Part of a small language model's weights.
Training: a variant of Muon for these matrices, 3437 steps.
MLP neurons of a small language model. Each row is named by its layer, matrix (down: output weights) and neuron, and shows model dimensions 0-159. Each number is 128 + 32 x the weight over its row's rms, rounded and kept within 0 to 255. Numbers have three digits each. A neuron's up and down rows have the sign that makes its largest values positive.
Before each neuron's rows, "fires before" lists the tokens most often just after its 100 highest values on Wikipedia text that the model never trained on.

fires before: "2", "1", " ", " at"
L8.down196:134147118088144124114141096203172133101135166115167078148186112088104138094103094114163164155093124215133124085123136119147090120060130116096097086146087190085130146100126173091112124113137053134118086131161107180131099140135176157101117118074087063087085169133129141105097095102062163071100118120123130120120107143119150153133120133097119129139157179101100139131169101109199221144112107104171086139144147097188080114087142103072107112168086139108082164158133115117131134135121077

fires before: " ", " life", "tain", "-", " on"
L2.down402:166150121147115156141098143124089130081120111107064124197149108123110132192127127104157103214199143158139143111150168090126107112134104106147133124113144161136174129115092144179121176159125180161140162109122112100154131162184176150079131083171107111090099163146131144183138099161094122136118107083120136160137145141177117074157104127153100126119161160086116204107119146153064098142123110121119050118046165147138196066122114153110164184121114095074133059111125083119083095097096135

fires before: ",", ":", ")", "),", ".", ".\n\n"
L2.down633:087166100115156047083143134101177132164086080132152110122094136148112110141140110124130139147083124146181075062102161141183149085091089085150175096147136189114120170118147156172114131117140114057177112177154066122141129173133119132148125113125116122135108175136115054103167104087135118143097149095106178158135124111125117104110119148153083167072128169125180129094112166136169108126159114146119184124147122137082101169138070197158119115120109135175074115039090172122124137096102055

fires before: ",", ".", " and", " in", " of"
L6.down122:123072162100131081154033134138153141157111101105117165113160152112084147123175118149110106100144164075176125146121153135159121151134057158082064145103135110122216115117153069155090130075069063100176129194156146182082064128154123127144093148153166159072099105170138137175150098132198127111099126156142125121146116154163106096193113134135141104157117120153124137115131161147109097116093122101065181132112119128120111193152070145092135136190171129099114114084127156112144143143162132

fires before: " ", " |"
L2.down579:123136099077184167116123114096108151066135069074143102101176124104059119118145100137107095115088126081169123147114126150129085185168107156138109151190157119089113124131141165128071112104125088138111041146078174134143158185143108158167089060108132105185140142125124128086151126156144222069133156144077120193151179129113173135146121123128156099116131130153141139154118095146084126104120135121149115166171169173110099171100163149164116096114150064148126129135104155128182137119179054

fires before: ",", ".", " of", " and", " in"
L8.down479:097091029130141100111099101117155121109207103096102158176173109108121153143049054128107148101114192105134109098120125112183135110134056129079112133117139125137163140119115144120158119114080091164187115121130129133114112126139092123075084187122124117126087141131188115118135132104149138119105100143088144178143122159105160124146160164121124128050110106142193120120109116102128189053049091120153088156167110168087063161164078134092144171120164164114136179118140129083159127160139125

fires before: "-", "|", "The", "3", "In"
L2.down462:080114093187200175098144118129058202180145110162129097158142116142197129119134144111036151096144127098138081141127104119092157150118168135100111164140045142151156083150205122080139081123091138079172147136149140166072138155129105197096106092168122161151131148125086069135088116158117158079134130144105177162134135133108148113136121085176118161127143122077114163118106133114117074140185147174093135157185185127146129126091134110162135158102181120158118118086105140111126079131134115

fires before: "0", "7", "5", "1"
L2.down592:138221129152057141097067100167089155135125076136068140139187110129056098170122157103126182180135116129082063104096117153069144169104132098149060150090083138116097116119148230070121109124123138155163143145091168067181101127157121146085145104113165137097163072168119124133123145153146181112100136134173188126127147151136089145099147134106131105103116104149113103101143129130137119109160090160104064102126130099127156141108134120075156138146170141089126053133111139147103145130079123

fires before: "-", " •", "|"
L7.down448:099122155133080140070126111102118082090193150087091097143101127145145127122071070134083115122117188137070098127162051092139099045059193112116130177128084134159144083121068139129169129156128142164149095183150144140143068144078137095092090128178112146151193159122150146136115152157175066058170098155128107164126127096134098100128095085126080095096138122107105137141136133112142129136164103139167148115116141078065146102128146123109123104121138162102188188127130112129159114069140147

fires before: " |", " (", " |\n", ";", " and"
L6.down502:056107077076118131164144145145145083104152128127060152067156104164117135131159183170088113105103150180210158142113092120140073146146085077057097113137173141165132129135141140084171200140127082087127053082168086193112097157091097161139150154129057119128087134134122094113175120118082158115102155122117130105090141135145155094098117161126129094130103117103153131091125125126132140140163137075119130135124128182094083083123148127153095136147079111191092139058088142124169105112086120

fires before: " the", " in", " by", " on", " a", " for"
L2.down419:105150076125147103081154127168099142168191102145085102100105126114148126098231150107129149152159141148135125116132214121129110074144091136123123123090140116146109111153162163141101140086107039150165135107095072173173085099122102190125097113188136102060098165114138120104130116162088134145125115180090144132101147118149113138149139181086199125137135196146118160092126174091115155115140124110117156174138119095091087046065108166079151108104135142102158149127132069125089164112164100

fires before: " |", ")", ",", " Jr"
L7.down73:157149135139085083128143147055097146142135112159147160112132197078166152160144098087104176197125121166201091112137090183046112097110186124169114138162052150102101134123108123121126149161078093065187153076159133100160127116118147138151113157105149090169126136173138141149121109087136138143164178100154135137116137198094128146153127102114115136112106149160141169142090102157147084155122161161059082160147124086105117109088134144184099160137159164121076114128086131157089111109061084

fires before: "==", "===", "-", "|"
L2.down529:136148114141171121104092126149144106120103137124093142153194173175110155137130123188120109129126093076106137114126140145152107122130157153133103150156131184118170093123104115055126131133163177054114167136139129109033126123084138148061154147098146097135157067115062063149123113156116116069148066247070101157057073175157120137138159140158138126118136126115170170102148097186091106091149140107126140065167164116113165120129085116079131146159113123147148111121115134139097129143102083

fires before: "-", "|", " "
L2.down345:146081143147103094130121066176108167131173157104154164116107110118102142138211084123177114181140114117139183102213081117112131146188110167121135170126069120080184107151079116132142092111117105107164116134200151124125093150116158088083123120125069130120084158168116090101142117118149144080134134101104174136135079171118086147171166138145185133104162123199117162128166127122110091124141049083122112097157145101155172142131143130155191127066164131142096114105118200142137151114176091

fires before: "2", "1", "8", "3", "6"
L6.down515:131084163186155079126230125165163145176145126096155146151156084136092094191153142123087172129158158065088120142076126124138127189126140184126116133133172113145132127086128132138073163116213131172150113128113127147117153114172164140140149135162126127142138132099120105068164120130165125120152175122135112123144100161156121125159110077111120070174103124148133164166106142102149137132126189152157144092095089206181114166098102072110124174086060128179160104189136126167121155071085111

fires before: ",", ".", " in", " of", " and"
L8.down303:072120085090120101129190122148148116122158127067137162144145100071061110132089178136102142043048176111122185120133120092150128096070082108100102128082157100130123109149134106094114125119138057119133162096123105140127149191135127084117117103138157106130070161179141070115153119083089107097146135141116095115134145138107145082195119146137144110116101124146119077019131106128141143074129116100126124107165132141108100211211121126105124124156137111139112168059145127114153133143134067

fires before: " \"", " ", " Title", "ction", " November"
L5.down460:106103191117174114152099157053187148109163102132141156063122204107152143133104137165163130120162146122151075115107129116129126108127123087102162121101087101144174117146089087119091111175173112195155163145158072115157181122135165138120139127117183085070164134096141155144112157132104116090099076172135059092146150135139112148115182126132127114129122101153126104091087129083187097194147103111140115099122105117112113120107162175164113185108088100180081135171126104059078189084095166

fires before: "2", "5", "8", "0", "6", "4"
L7.down531:144163141140112114141129127137081144147077179143140135134112090124128074135120100150143150068072140127084151165108131194142185159125102156176106232180129124125115207107120136133062149076098117066180178156084168120118106170138114077124139102143187114113152088134164101118150092190133126071132120147118124159054147103130089094135089134109084130151098094153154144133109109129114081120109135147118175104148191061125117134108174155187155095157160100163122108128075115098115121153081167

fires before: "ies", "ially", "i", "ers", "ing"
L7.down484:083158119176120073104132119167095128167108096184132095129133155129148094111095174111152053116093157105163149139072137193131074078136141156061140091133100157031135209092113094136136084096141169082083138082107150158141100116113166119088133156090092149140121103120177096172112154154153145067166090124117106113063156137114131156166121143105170065170113153114121155164121124089124167124138149116099154146100179172133144105100165141098135121171127065115150120128130143157071101187106144

fires before: "0", "1", "7", "6", "8"
L2.down396:112134112137101161096130163111140167098098132099075168097148063111122131096118068099147181178133065128123117183113130189159111119111134123104143185169133161111120167108132123089167145120152190172123143115145095111146155097108122125102163121164116113150173146033162178113077125112112101082089097134142111103129146158152167158125019087118137107189117127109094140124095079092133106149173172140135163190100121140146154083045124121120088124148128140159185092137135050157095097145154139

fires before: ",", " that", " the", " it", " to"
L6.down73:089150146116152163125149096123171179149171177137165123112012146126191154150097116094081116123123076142090170127103135112095183142131092138139073151147166122103121145110168127108112111124090110144148170162120164161099128143112164121134122110095178078092183133150149110130068180131131062142122199172072118142165198085123131131143151171180070172113124117126103204081153149151178131112117138146140131140113107138060178172137092135100155173170119137104128125083108078139134136097105157

fires before: ",", " and", ".", ".\n\n", " in", " of"
L8.down314:081162144120162112118182123147160105070159110146131169120107073103032129126092148087110148036145170152168125173138123157135115169107106104074100103084174167134105129122080149131126128118115071175145101132109126141117128162111089081147121144160136134128056103115181074037143172119102080128130167153143133143117112124155145124185153193133191140161117132158185125084112134122098122113090095114153140097114146161131130198143128165124125174123154097114079136046140173078139129154164133

fires before: " ", " \"", "-", " Best"
L2.down141:159116154138132106130131112138117138161138126081138124087101122184115141094142077099109115255092135132106130115123149131112167177138125129127138165058109092060112080155134184094126097131090137136122134127155120102059116112123128094107099113135157110156101176139143128108203142110150148165095117170143065154093126112162089156135144151170092124129103145155132163136135172114093068088128100073111111109162088133071122150156117189159150173137154117143158119118069144071107138094105168

fires before: "-", "|", "==", "\"", "In"
L2.down172:144013139122179122129145121089114148101123131117152160114226152150161139091218090115154136172134101144119131096192076113153137075138085140134123146132089177142128103170139103057121133143103094079118141161160107170058127078160182173051143099119112122142146124105126102118177116168168141099168088123109104116097099174134137109122141149135119144164106084117128105115134160140130174105139115066112151085192138101098161134083123116090146111117186080153092130088093128114129183154103110

fires before: "ed", " the", "ing"
L8.down359:145101116136091086067079116138115116112153132157159063128124131095151113104159095133151128082109098138060142091160135103073149108116139149085152070139110179064176155107093126080124118077171098134174083172192147144135106143081150080153153099106159084142197160050163119117082161117150121107124097105093146093151143129169168143115133120112141112138087151095123195115129162137146102079175091111136171092097159169192161115161128163081153120189152087091179110080100116141124117123110082

fires before: "-", "|", "==", "===", "The"
L2.down479:110136109151156156107114093071085145171097199139108082148149202176143145117137100124097151073123116179123140093193095106096135067107160114157170176194107167147132116085166096040126103141099183150121072158156139155080125151161138105068100084117175155125157165195137117180103056099118141082122092103161159185145129164121109151133138117123131139137175133113179126126150133085131099132153109139121143065125167120110187163077107082077140137121143102142113137103093134109135152166105115

fires before: "ed", "ation", "ing", "ations", "s", " the"
L7.down197:200132177161175117161134104153081103122147159141127097130154142126127102111168156127114095103113095119134073119101085097094115113148135186107165127083185121076152109128094157117139116066175022135129142108083170135149096119137142137115120101088094135192161142141165117153106133122116080105130097161106176135114159090142172143142099102128184113025091128139071130118070140104107130051131166165106149119143122134166116144195144160119106116197113133142220144124159157146136130106085084

fires before: "===", "|", "==", " ", "D", "="
L2.down585:129141148131163139132130120111138151137157132109176133100170092132172148103183135178118121215183075093147122118119097132096067097124120144158128202166063134129085177174134133164127110133117094121087143156187092130095149119125139113156120076047157119078147102081136118131133142150130106090179136192102134175135146191103157154139190200114164121106130141091131208095100140136100145120126071116173103136139093167099088164080100117091122138130067115144136136183118169130110085133128058

fires before: " "
L5.down158:133170162181123110185099143112125150118177161111131133142149094075146125096170121129098106082127120142151108054116071174045114113137101093099167088118135135079157091136137109127123097133170126122143161090128119158134104180110118094131097076027138038134137137139142091152193119116143105152148135163113111135109130129154147143145205125098175123152139080122135142183102130055097112112145102117105146156147107150118149162190087103115074157106155088081033107085094133152116117140186109

fires before: " in", " by", ".", " to", " at", ","
L7.down551:169131095130133112140094152178169105175157111119132131192117135094084130152136157170086135147161138118113143089127073097179153135080133092124171088087151104070127073156119131149077136112095105184142079158171176122095109180140157146083104117130122140087125146085099144140107118098070125099110092167162107080125044044146130159157120175096134154105115195079144179126108126090095114085104161087120177174086100106060154122120097075126157131162103084155085163130116141122107153163097134

fires before: "2", "1", ":"
L7.down579:118117088111150118150119089176133131140154142118176119120128152128127092159084122105158108140110049103097132046172159092123128149082105103136122127142070135111153133151034110152149209108129086094116108127151163093145162100143137126103120141155127106118183132147164171092144095167093099109169135139097095060065162123144137126107103106109096136122143135107084093139160108101143197137103135090115157142170121117122117131142161116076080137187118131086163139141183101021180055067088084

fires before: "1", "2", "8", "on"
L8.down310:166171163161166073141144113130108182091102144157140139155118161121169173114076118076157125165107115071125149099087193116133121145128111089108159160123150161198175195112136088185119134131105173118080130152176185167087185115140136080090140120118142154071115088130173175180155157136141062098082124191142135078123123136147178118063107158163151091091134134136166107134193089163123130142063117189156098111111140110134113096112167111175111142103144186160131133140104115156131110104119149